{"norm_place": "pre", "init": "normal", "beta1": 0.95, "decay_shape": "linear", "max_seq_len": 512}
MLP neurons of a small language model. Each row is named by its layer, matrix (up: input weights) and neuron, and shows model dimensions 0-127. Each number is 128 + 32 x the weight over its row's rms, rounded and kept within 0 to 255. Numbers have three digits each.
After each neuron's rows, "fires on" lists the tokens most often at its 100 highest values on Wikipedia text that the model never trained on.

L3.up439:061158125180085130147140126076114135075105082173066134190106153170138181148199088113106086168162067117134131130123073081134082130132082134095103133111087140085102123150099133112115097162141111090142093110136117113142143091112102165137142076120093184102115150156186158123098085182101129078153181109103121170121089080141086139117119122097137114052144151140182195126100138091104155087149
fires on: "s", "es", "o", "ce", "range", "is"

L10.up342:144131094155170085116157111111133124159115180156219135055076181133120159027122137137171142098122156192082171177105139120111122078116126102139100094099142155170072125169099102108105115128131108165139138116153207144138157087110149101089220066120148137128143102124111104142098135133097133103126143121133112140114127106187123129131135111077133195147154154176129071154076096158146100103113
fires on: " a", " de", " pre", " −", " con"

L4.up106:151130097078125139135175131080103126090125155193108059171103141153086137141148153127142049086176101169075117138164134147120150094076090064142087127182122099130121175117110191171076162093091132179095122089108138138188124148104116145101124163139099135110169090153109172090115099116109106133176182106103106189162113083094109159141177106143111170119164089200115134184139143111123086099139
fires on: "se", "y", "re", " |", "er"

L3.up373:119114046118104155109194168106189106165143141103170119179085141106121157137144148119120092059152169134097131132147147162135159125139201127085143079141173114156166114154130109115114088147152121182101042115177138120123144099123146136150115060133095143131122074141096087169146133114135136131145169176149112100104107123157117086113110101109088114060131192123141155047102122142119074114154
fires on: "a", "e", "pt", "n", "ct", "ne"

L8.up778:067094056158152135122163099142119150074108161114092108133107203159110136105118111106124118120110128071104176152132116146169128174172132193135133112141165126106075151106127082105208142133162147116139113113144111097120123164149155161184176115112135063111141156156084112145128097106155156110113135115184151137163128175106164089159082127117127150184138076143029103122164071143246118126152
fires on: ",", " time", " when", "s", " where"

L9.up856:142179105111088158113105065077130062156123156095110121083117141083148170153062131150101095123126078176147121179070095100128140140195161079131202111108142081076142189115114132124149145158135125080124087205098059078149125164155139126112154095142094087100203136120104152141163105113109164124091084097111162136149080085107184147142191104146118155104163074140169116118111158170165121144178
fires on: " re", " un", "s", " ", " sub", " qu"

L4.up784:133163089096174103123095115063101151135147137111118140060138153088152080171108146124126167122182114030105125167121176129137141130119156128111135108155186091085168137103137107186086184087146156185100139208146065097144162125172046152134097102159152087118099158119172101123143100148087112099095196105142130125124154129075150107195070111131149101164127119116161109113167173183119105082124
fires on: " election", "ress", "ly", "d", " of"

L3.up730:106155126116132104149133141141123083111114156148126111119113107108101114115175129125113127195140128124118121105064092054195141127083127152121121123111136146211092119159081165145158052181174151089173064156124125165117126178123203104115109137117148168211160124119147187138107141155103076082088143097142091131122171111117113132086199134095188136092165162106137095113090127112122149094113
fires on: "ist", "d", "ack", "m", "ur", "out"

L9.up238:185145085065127142122128096158162150097144121113167123133138110092126134119174116150127097158070119126105146143120142087044105169153116152208195127155150146151138128180179137110165167130125134099154097096171126088124094143099100142125107141129113137185148107134090094136161160116146133112147144084099102067095112083099161042081181088049141141114178153126088080099165122150127143123151
fires on: ",", " in", "com", "ch", " over", " a"

L9.up360:166107176151149163126167066108155143061137107148109153099064108110111083172141144123105140117124071165136096142103154122143101111140065161158131145140073110108078146098148142127150165129125130136118144083168150181116146159133117163120089156174128135102193141138174196083092151146126121159158123104158082172090119167095114186124008130139132113185123075104145120186125147194141112087113
fires on: "-", "it", "t"

L3.up423:103117146156117179128139149152169105101145085151173130138163118135162156170111148147147161095084075140126138149095190173190121117158119134127151075153121117156099168122134180096121127092170105125130103080139147149118080114164113123131146162118116130096145148119049203115169135151074128116087102173115141148080182122128114112104080106158125138064075122141109151144108154121116194118086
fires on: "r", "er", "ver", "ist", "min", "t"

L9.up416:136129072085122152103100122111119178085162148068131111100061156130214162189098075097107076088109159186162201103111089170164114178141137086152131148117085088059118113063128173134087092159112177141156114113143093164135136100116067136171081160094109140137133144160119164175131104122166119184185175142117090107097104125071173082134092108137120081148167127116040092137143178088109138167111
fires on: " D", "ed", "F", "d", "ate"

L9.up255:125133128089147104118107096183130135114138092126115149107152106083095111120128095138125159100165170153122113115121098143122084149108161193062109124147191111175136088084152221117116072101139159127065125176094131169123113165113111159144129136174134116161137108149147130162158120136129128110117083148143162125125100097200131116123090129043119078153176135147088111182168125138123138110106
fires on: " P", " comp", " be", " O", "P", "app"

L8.up121:223083135132130105206139127160139096123106141163183092131119171136142161106093088104138156102110091097090177046180094107154153193173165148062128107155128118134124133128162088139129105171112079099110144097116144122165046114111119096152143111140090116108137150169136140171057144178166114103112072057133140153071116119125175130096081050108101118099092123152112093128144170111113079122128
fires on: " In", "le", " ", "th", "n", " So"

L9.up260:079135138133084133096111108105114139109109083149076182138172128117124192176147138125090052117133104117130099166101123097131144119079156151089148128156159134108158205136068135119182186191128122155137094179153080069073153180058145136143103162125091129106184172125072080080168170111136150078125118173153133089087120141124106103182125103120104134150216154148145166126086177150167120167097
fires on: " ", " |", ","

L7.up415:166112121151116128171152166099134067136166100072192068101134110115149140144113177089114085059128117146124113128024152106144074125137141150140145156145102181170094141159079097146131057158123116177055138150164105153173124101088083130125116160083148155171160165116142105085118139137093169121087196117112198096131153240144100135127128166209108087163150101134132106100090180146136100162156
fires on: ")", ";", ");", " |"

L3.up690:089132216147108169160136125119150078121147165160149120183149143070133120139135184068100152124101109125102089073120184123141118073113125149142161116118087089096076155125095136146090176185093140081094126122113144188150117130216157135132142191120169082083104174119113117149133049104076091155115098107126081165111124114114130181125137055128064099086102138123148172072140140144167139073101
fires on: "u", "r", "ist", "t", "al", "ve"

L10.up142:094178190118134090079074114130111086128138115187159142123122087168124165145100169189162140145125138091075133122108085152131114172065111153086156144165161120134147106133130122154129112127095101121175126136134147140175161141173166138126160154154152153132120165091160083124132174128159130127084117244118136165104160151174126132108131164127080173096096106096083134099073138141050122072123
fires on: " |", " –", "er", "-", ","

L4.up39:166098112112104115106128106168125150132111120146134052053073133113159137133233094136131145180181154118094101104088129100104129132128119164141183134148161145100150223135103109167130168101129106098090141131117087137110140106163101077139086153101140123082147107073157113140092129060156130104110169131087097153164190088143126111116126139053090177140159138105124105090173159097152093143206
fires on: "t", "ity", "at", "er", "um", "ric"

L4.up494:139142176101101181122107108184200015146123153147048155187127096081101124109121109118166116135142132129090144109159164144074118142082110166085130145106050117115139144125120194188146175148154092155133136101145205152102082128102154107142198121121123126091075155136127162108108102116141066137153129108088157139142148182096170165135105160135043135096099107104193132091136094207189181102110
fires on: " |", "n", "ur", "ir", "b"

L7.up279:143146176136111152141148148117128131151136126110129104111162164135167110160141171093108168105085095179142125125167086084144215074167102169093114136128158117063172128108134150168104084120058037122099138083121087150150127125165139048165069153153111078099105156194110156140140116153108096157135104092158156126096124154116095145098131119077138112131123146144097163165136135098153218090143
fires on: ",", "ide", "hu", " in"

L10.up698:104156147126112138110158096102174152053148127151127134115111110091104090141143113143144152066137110134127120112129107079091134118138125171158132185146114180050073175167169098156143160119135118089143065102159128114083147202154112110130169082107055115147118123138096176135126201143121128138118108099087159158065064137118120159077148158145062085141101152116134164138145107102179155107128
fires on: "it", " U", "r", "o"

L4.up759:122124110140164134070109149136190180130143170187111125154078102105154147102142153143153089218104116119083100194123119096116145184098084154145092123137093201073137187138135128120079141059165156143133106118127153130116065151071138181160088129125131116154119102150104151129116197156150155168108126083093127144199163172154166113149117145150095105114140104138130107105111125092181115098102
fires on: "ia", "al", "s", "les", "ain", "ney"

L10.up721:049117180125090129042102122125141086082173115123136142088118074111172168082100125170102102131124092096102143129147187113086096131095141187098170158087102161133135189152032086153117171127137159136216131129148160130154143165161111153150151103129156187136162137094174182103166106081153200151127150133168148149109081211098151141143106196159102140077149145095103160116155122156126186161111
fires on: " |", "-", " by", "ir", "an"

L9.up222:120110135096119154143090128092146159152136163143148119117110141126105110155128143101165143141133133170112130174129157119109043166076142117142107120123127168091153106034162127048167089122126142130107204081152137157151126118168142160126099095080067138105101104189141150121171151171118133111133107092089094112126132087125143150134097107131102166120188097180047062073126140061098091201140
fires on: " of", " M", " D", " d", "lo", "F"

L9.up712:146153095196111126126127104120133066135088186141153092134174132244129122109133086155144111150132127164068154114082115091123123114136148109092150090085144114109070116168109092155169114106137211186164141115053129120203138129107126104136148136115112127123148077126121108167101114145138091119091160088123094136160159140173030157163102094061157128108062132144164133170101126125179155140093
fires on: " a", " Con", " con", " ="

L8.up74:109080121093123121102128135108110041065091122104163091109147114144094059132140126151167113145134172165151152085116152158163085167169188135114164082150136089128144126148170122125136139149149121095110152155112118101160144129084131120164153118137049104124155139057094174117135154159190101132155167105086152103091121163136146168113114108120082093159156113088103164124123160139106139143177
fires on: " P", " ex", " p", " no", " Ex"

L10.up125:075144095152112097087117068123118141104069090088176122127149135133153067165148152155134097154114082084173101170076134085087142157108152166137141214148099138096133152196137151145144173006144212184110093135120140132154143134154089159138158151108110135126157143093186141163131089094151143123167121202128177118158153146146157124111089096089097176092118129123138146063125177127128148158156
fires on: "-", " |", ":", " January"

L3.up211:102125106162081153161140127097083108106113160085085104116157151150099122132100134139122129168136133126183116107158110149149111094143061154145150164121141099143152096141149107143136067160124105142136083100138163165063168120150085083229109098136082209119181130120135078129120092124139126163120113118129109147100142143130153095168137104161164125078125130065183152151140164088114100137143
fires on: "us", "ct", "z", "t"

L7.up108:130122197143168117177111081168117138113149167143137108167115170135115169121105112137090127137107145157103131145165080167169096147172112178086124176044133168151122119092072149148177075169126096074122123092137168118177084130153199118167116101126106106129106144123174160150132108140109186127163124127164108107070057126145195115119093146134114106087118148104105146160150126163092126102099
fires on: " "

L7.up414:103164177134137135138179160114098104117179137117113163163167167115141144136118156091131104189131180151155068175143115105107129113135114161120119081100081137117130110152081107084102140071145143121053059103107131181109083112161151134129234103108032166147138139132202112162115096153162083109113155154093108053113111125164146130098083191137104104159205079184153201111154131129159103124148
fires on: ":", "le", "und", "ph", "ist", "w"

L10.up601:145185125160130156221106092202179180134131083121135151123145119186116089123091161151171068140119127082107078156167102102202156103111149170119138113125127141131189071087083128112119137125159145125166116114110133151079147123147122138105121119109178129191152176161096078094073148097139135166079159079177110097153116146135151132091060137123173150141177104107145132118094122150077101131154
fires on: "y", "th", " se", " Se", "ach"

L4.up698:133156123142115130074137117122156135075113101163140122153136122114100180122055144138143122077105151140128110157109092114167145143157142156086111073185156210136144087129139124186157117091088071093128115084134129176162160164153113090146105140114111189082147114115099113113110080172160075081084065151071118133094230100126150181132135086137106108125150140167142139153134138134141133138114
fires on: "ty", "struction", "her", "tt", "t", "er"

L10.up847:128130062134143107147154153119107108126069142131058097151142157156097133149154110135043077081127108073147181138094119154176102110157130148101134140145199126076174082163141144116081099129134043116156181136148112138156144159136116123142142125096108138158207152114161096152150103136140088052112153067167141116140117123112148119065135104143143134121177174114168134089120145097095146155103
fires on: "s", "x", " West", "old", " S", "is"

L3.up262:157181078190157118067078111197073136169134160099119120127129075158132142088085172165108077141093150091176116131094111170160088121155200132123132110113135097091096158121184117115142104141162166134179115126110131125143118118127137100147133165138096138095084072149118119086194128165085083140107138128080107098147114113098048120145060103138147132147082167182163198147159135120164135095162
fires on: "e", "way", "ive", "ment", "rd", "port"

L3.up355:161122123135142160097146130189148148115141120095115141093063144130163161113147160121111071151148137160053160145082102121183114162102121103095133134172157148124208166114138146112147100033133033128058158107172140126137143119077169109133143149099116100152095113061116079134126150135148090149095187121161178080123144157125102158128148121142154154176108135128206148157104130144160045115095
fires on: ";", " |", "ti", "é", " /", "al"

L4.up207:158092173124114133110116134127092146159158138100123113120072150091146080073098165131124163208081089052116110097117126074130164137113158154155157118088075092124126161159156162128103147183127173125161124130084128129128149123180189142180182099149149136123138182149156061093118121132097118078159113064139134138163068067076138168082171139111150175117144108127111172108097116142097148103094
fires on: "se", "s", "er", "I", "y"

L4.up599:091104149181141129067183130122117105104070132174156093103188136109106103153090101109123053175120172122138142150033096152164137123110077166123159117178163124112130134116133135098102110159071090104165136106130124135127128162118176121208170095117171088129132075151180144126161139103109136124166162106153147091095158122140139099143161071148157078077174168134124113166066153107067147083156
fires on: "s", "art", "x", "ent", "old", "ter"

L7.up395:134130114054063107108116103112185132139118101125132154107139054161145123122121098129075110138125114114166126114109109064123140132159144067094160130099140090151138104145198151228147082158123134106118083129103127133108169097157146120026140133113119154104143123095133168159203112108159162107092180184093186128172105119119173154140083106118097115081099118145119099150163122087135130201107
fires on: "ed", "d", "ad", "ve", "t", "ted"

L7.up280:071115122142125114164125122113143186130117106123128162156159095134175126142143106159063171118185127084161128143103166087130150161095166151088159101152186105092138128143164127106145133180123153139105068169112075122133151080119066129093121110141084095163124181130170162130088181110127109100120138162169160134111147145110147102122118095097128082134126091159127141122147142117182162215195
fires on: " Ad", "ad", "ul", "d", " of", " |"

L10.up227:110108121145079115131118132160044132095108088159100124111092165097136114112133103090159054192093083114136102162115141081126091159115104141060117122127073147131154146112160178135103183131120143147118167126053202147129154132123169133151085101121131120132138107170108180152175115086129158119146152078069133191130159120159164077161105191120193120085164108088127146111053103128110138186076
fires on: "s", "ar", "er", " C", " S", "al"

L7.up640:169114141120160135132127084102109211143136122182120139131151157097113159121147147157117129139117081107064158102139104101112132174163134095181105078113146134114199095136152149138081162100106126112153106097110147104070178089106126132104111162153186155109204070107071151115170092160067153075127121151119193189110120120130090093121143148100087128157196232114074101113148138165109145096121
fires on: ",", " and", " be", "ch", "ce", "r"

L10.up228:154105139074142101088177096189121116168169176117136140102121144153156093122188095097132094095122186123108147081073124119142095135150120172121119153201136079144171124121171106156093164112064137141140143125143149178101147095079129146153150101136080165135132135101144157118096154059110091108107149068121128111152157123126127080140126083128081111163113145056071095139101121154076096147190
fires on: "p", " P", "t", "er", " 1", "ir"

L4.up553:195081098136145101131117212157095098189125191127118125125101171110094154130072181125135107103146109143151119125090148132130152119118183091119167155119167125151166165106172121151149090171093114070129095076187126089167149176068123118055140124114099162155102090088106117147142104174140108120116137137130153089128133123151109099140128102115070101181171121093082098104124161038111061153175
fires on: "e", "ad", " 19", "a", "un"

L4.up733:102144085165121137150166173142169151158086148120161143145149151062147112105124087113145083126118114126142068112112113064177156206130135215102104147062161126122129084165144124093129138203130190168138117100130135150124117138143140110154103171104116161180143069143092054112158125116131100085113130141155131139168199100143130129160097129114151127117149071140108098069136097123141119126149
fires on: "s", "t", "z", "son", "ure", "ic"

L10.up326:039194106144095135093084065171098081129084093150088120115128100175174189122163143125177103156119164118177139161111080121122102140120119213157120159161187120157093124110143114160183148165178125155107123115098091161142093091067144139172103137135102153189147115144099147149126125160148067111142120117141092151119132135137099131092079151104091127151123128132109198154113145066132103160096
fires on: "al", "l", "ro", "co", "port"

L7.up100:128115140117101108109175140124106096160147224152107076168144164130110123112149114101061126131131174097083165173137100192136141168171137176135133134184148095105135093122161117116159127118174075105136117126156120127157146145102084164165119117122165060124167136148119167096073101064141097121114148112142107152114098159072172081179118137114147186139166118140035139089150101165167137098165
fires on: ",", "ally", "s", " addition"

L4.up154:184108137143121094090090083118150106096146079108118152171052186142085156161175106114129090121164126134145099087065143106119145106115094131186114132142107130156067087189170146142193187158126133110125087124169083127101162151200180085154129109102125094122072095177153120113178107162129160177061108138183139097116140116107128112089098107119177077103185123132166167120110113167120140067124
fires on: "t", "et", "r", "it"

L10.up258:120142114228163076116167148153104087124181144121106147156177157167100119078164127126099152122125142115152061107122113105102168120150098118094147169143158125117122174175127134109166030177107116125099155116164189143146071116092079110135183086117143170093145160134111096158098182102156112127142180097157112116101167140163104141112121162130108095083128125118153116102098116134092083091151
fires on: "z", "y", "u", "n", "t", "–"

L10.up185:091073105158104129151162165095147123146070197123184140166143147133149148104104130098170166124105114125125147093114055147133125143101128097144154153135151120149173112171165116194150128120155146118138122130139104126150102166144168075112139157181118142158059135133105099082089100107130040124132114098134083191138140102140102112067143133117103132150139138171080077123114127122093100204117
fires on: " ", "s", "c", "duc"

L3.up189:143133196128148175148112153104129171121142084170139065126100114117130111144148091134125158118146129124106125100154117134174070157157136052088079169141170111112112102166146120059131121136130094122150095073146148123185152110064160125219128102240117137154098140180145143120054073175107117121140124142128174138101054094089190123148105107109127100139121108138153145106162136101037137122129
fires on: "ne", "o", "hi", "e", "h", "l"

L4.up381:108119107154138144137172111157188087133079127147154128087164107093130112127123154094102066166169160144101150106111126166151095148167093088117187141097110100154121111141096170089191155179087175151072119114130173184145147150124195172158094183146122112123118137140112103174067101175177091106146121126181163138127167172086097116130117119118119116093083154148054115093122129102106143108154
fires on: "em", " more", "j", "ist", "or"

L4.up104:099113108135182087110106073151110104137215080145105150179181122121109084121152099137109149154131117117116114146113125142147077157142099118123079165104163088152096141111161122137115178177167135142100118106174093113107126111152119019078087175082082109140109145118120189142104106100127132118166185105138147175138124148146153120118092101177105143164185112111141154139146126173090132105079
fires on: " |", "k", "y", "d", "ence"

L7.up230:160073140159159161074104166049135126136133129148114177150118136094100152140123168129156094120158084120129119128073058120107160106086128116103143166144080110122150182150149103083091113101146157139102138115105139191137176148172149119182106116171146145144152132113114069087087091084116105110115146106139105161189113117143093130091091104063119145097179116144082115104131133141091089131051
fires on: "s", "ers", "ary"

L9.up374:150096080100085135115086118161130090125103110128097089088147144104119137110176126121194128125144147133148163164074096095128091119065143168057124143172148191178039103211210178170161090164121105166107176115107182107160177128130120153129174144123173112134124139042114143088146111114089124135098109192191054140093172103146092077135111126156094160151115113186094136159129101172189138071139
fires on: " on", " On", "On", " pro", "ack", " up"

L7.up294:135102146154078149122142134080182141097120096076153097171195139148119145126155149041131146103087132143056135133063094059161096113080130118139144101159136079136131118148110154136115151118137150150120101114133043093156130139131149160094094134106141159179184203150177090120100155181095198182096155096164149122130180115110074118098124115124089117137187072159122180144116133088122124149130
fires on: ",", ")", "),", ";", "\""

L10.up304:102104177177128159115126066052171192152076096134107144157172100060083136138154074080134106143127082103117138117136137114111073090166139107103130134105143166131103141144068127118105134143107115139112147146113119097134083179140148154097172112116090086126126128114058109134162216173125128115138097141134113127120098161165081077190141141120142129156133074090162120161108150171127108152186
fires on: " for", "age", " and", " to", "ver", ","

L8.up113:134089127138175129126177167149145115092162204171141065145137132120149160153120127154112163136093122076131132127154122098166140170132047149150168089135186054134127086134141149109151120125138091135090120117184160126098201173079069107154119120160176122137132127089125141136114104099099213087103151123087104089175061129097148110168134150088133116153112140137091162156133140162158102135122
fires on: ",", "ally", "s"

L10.up725:169128135180101164089159123137139089067084101125197112105190209135122072193098124119102127138131077174110089135076119089184113071139165103117075190129068134162137112137111097158125145124151135133133169124200170164158112122129181100135108138069082156097120185108083133112085093129155155150074106052150210120138119141148141094117153077144131136151173122110107116121175167114118135182160
fires on: ")", "),", " |", ";", ","

L4.up435:151172142094114118145183092148135117101131100132114130148068161170122091154110176120162104132108163097129116122041105165191091134129080137071134178139126177135116147144187117178145143127110027128067082067143157147098118095151147177171158108126131112139087135164158112106184132140118111118061141064158099119070121134134142115168136161134131115155182149078156093091067162121126179106111
fires on: "it", "r", "m", "min", "er", "th"

L4.up533:135156171120116077169123088115143152120126110139095131129040186188184150120109108111130111150063108111133178066107146105129130121154117118151103089128125084152136176169136162121132089071176155130113163154100109166128159075127091132158166081186153140109158110161112134161130160120176146112110193142024111114121091132148139155138088091089105161138147131163091168135126042093104138105121
fires on: "re", "-", "ra", "d"

L4.up346:131155039147137130141155106142150085178125155117154101105128142086123120142118181159117192111153095143054149120147136181117116141160174128166163120138142105127138125131134094139159085163131164155199094055159145168134145107131114066148158114128089071185099133153079183149159101093165148158130121131108159108114119146135055136177088146099160119142139177167090148076100151065099106105117
fires on: ",", "in", "a", "e", "ct"

L8.up546:173129149152091121155125119109145152179178145098105152108172129114113112163096136200122154071162119117093110111121051098163124093102156169164168171097228157102147117148114183095161099161131142088114124094165104129190115120148146112142138082152043153109060148137147128135132129182130135117149131138161095115157092155148152143119113081154121110113136096150113122132101127166132164121177
fires on: " "

L7.up30:150126100149088161110151124111132061088074124166187132124102131120143134153162108171101140148113135132141124131105156148195148123141132168170160088106068160104148073111148128170170153034121158146087160166149100119107029138124116085108121071105105126116179132086092188096153102124115167113173126143090148154130116132176116108127137163152129121112178087122106132158068133118098086149126
fires on: " ex", " Ex"

L8.up212:158143091135173127083131117149109173103172151148131129136179103096079140091117104144131103149052119095131098086136142091143130186089156137133106168144138105152106141120132087143145091117141169088153092051154171151111115083106132101120105114122102150174183130143060100108116108207111087105097106129080115142161086160147138127180097163133096102166051167103140155137170125106107073147111
fires on: "ment", "way", " station", "ci", " can"

L8.up839:159153098146149151127180136107156144080112116179111153102202131181177134103111183113122098084077088097158105095124158111163117184148110138145157180159113143145131124166143147133101152147124149135103167142128054103118154149050116147149076144094089072109117151166141142103088142081159162119122099122138155120098151206104097113200126116068053082159122072103188066146183169189201128123164
fires on: ",", ";", " de", ");"

L3.up328:134129118127126130195150134157137155124112175094150130092096114143123109106085137109086143084095162125113145076155110187120143129128093122087175093166113104151108155153110084098124151232089078200093100153171108112123079086129191158112101154098087066132100152089130129131131138146103047148107106150115117201135176198158115152119156105165153141132146119112054104102102150155092150135157
fires on: "t", "ctor", "ist", "g", "pt", "em"

L10.up487:133144084144149166118126131173149100075111106143159155080141101129150168107116129136111179119154127098107093138124126145110120080108110161135162160161070091110099144119091073128152055203155090082105185133132089154155089098137148177165166196155137130088112194172123062149115149120110142173111088169139173094091123158079108182082103144114069112144168123165111092051073163151178118119105
fires on: "==", ".", " |", "|", " and", " la"

L7.up600:052094118129122120147139148085190185145104122113116111111174176153142131113201087179123129146115085127115110081075119126093130090105156118148145077195096155165154092129154129127056107138115127158085144105050192117086119156159172101110141134137134064090148116078141158170125144154166115176108195141156136120146156085096128150095110139127178181091166146078127134146146130085090141108110
fires on: " an", " is", " with", " For", " a", "y"

L4.up121:151144094127106226103130156123160147120098089149155140126087138134138174132099160115119177060123119164153107056046106123167110093122099204118189126116182150118149133069119140101099155130088110149169119175127145116139192119127127064134157117140090134119114059073185112129103106098144139107102150138058115163137117071163131175181113155106138136140118080106147076063152097150130122105165
fires on: "tor", "er", "ar", ":", " (", "di"

L8.up432:089156182166094171141121106114113056172146110144073089152111162154131160112109129170177092119096196127081082137099135107128122136144187113157169113184238141138166116191160100109098108127158082146128164100158131188114143093149098070142132142177130134053191158076116112151140152105100107123147155100045147113117162169151175132129142154154132138142138102094118170083133128102162099103122
fires on: "\n", " ", "---|---|---|---|"

L3.up891:120137061170090216118142100159139087105082078159151146126112105099086142142125176181177142095131044070098058106077128117126091156135124134117149161112130175139141160150139121165100122146125169136135090115117217034118120133186137094120125143089203115106088074177127124140138104110099157145083097119159121118118152126143072128158128139109118141106096075132183079089162158164178078198124
fires on: " |", " /", " (", ";", ":"

L7.up169:165161139139085142139152171114085168117130070106099091159126155102079093110155099158162126180134162117116144110097097123108120149093095111183148062134106143122134149155140108188100160137141115176080200083076078075132121083149105111167098160148086136165156190067108090117118192122172144133130209159108150116146111106132130114152156140097152193138123135149079145088104124106093104119067
fires on: "\n", " with", " as", " is"

L4.up364:135112152149132123105123120182145165113133101136091129130170095135100138169129103076125119098133121178097132134108139072134066104106155068129101087089193126061119070160185121144116141117193124103156137128199180141148135111183100135116092115130112069071105171118100166145148152149135071099204148073146157150158166158181118106088172195155114121173149096125127102059118121162148129090129
fires on: " |", "y", "li", " h"

L10.up252:084171136143078152153124133081077112108124134124138116179162149156140127162172170108182161128131067047102083136149165089155158128153198091130105103138130132122136128092131110127137117113152071107108098161122101048160101135176174071162132113152121117179122108180123122151166119108119098127177108115161201150135131127091140180149083134137157190101145132105114124134167128092112117111111
fires on: ",", " |", " and", " 6", " 4", " in"

L7.up16:117130118140117165130154098081143178117088171161139125158156184066133137129100124129151055125072103144192134183128090145095145098084098128153118129110111121138187108132135087134074141142140177145139146092136142125133159152155143128176086121120104126095133144136159124149188150125158077108100145095167088204168085102204074080096116107144166057109156094134129158156130096144107059147079
fires on: "s", "ctor", "ers", "er", "ities", "ce"

L7.up589:132186132155121079122182129144128077087101140138176123180163137108181087191151095086137130123143139106121143146131144074206069151128157114133129175101157152145111130149125155120124206177104120123114100163101127178103136142113143211163103101160104133116115101153138063101104145113182115112149126111170129141136189163099128079113152155165136153091120088092152137193128102162212125106113
fires on: "t", "d", "l", "lan", "va", "s"

L7.up724:075154138097076136141092135125129130143148117120117124150091147120118134108167100151115093090095141134141145144137154128138140123123129164088166137118115115130082104142154141160102060062132045157106155119101149086126122112098100081110104192147123139161110191088142129101106131154134105149106155105092106126177119078111156132090086077147088112105084137180063127161153132103182100141181
fires on: "er", " on", " On", "ing", "ed", "al"

L3.up489:127122137152060155150148122151141206112147125181062147127144118207110103154152122100082083110100143104123134156150139146073165151152148084108091127079092136103115150129096107168082146150121124094120112118110119084163146122129106135085130129149083105121136123165160151117167167093146105160159145136106116160175131152129114153101144098100128117092128107168121094215135065117142167089041
fires on: "se", "age", "y", "range", "m"

L9.up16:140088085149079140164130098128097060189150145128110111123129133148143114126178132105154167134119122138145143165137080137188065136125155117116183160195126153170126137106154137129177118153124145110115125116214123142099173157120122111021122145192051152135096119134131094156157115111134110134166129131159054161097111129122114156026110099145078144166124108171094136162145137082147111125075
fires on: " st", " ", "s", "st", "le"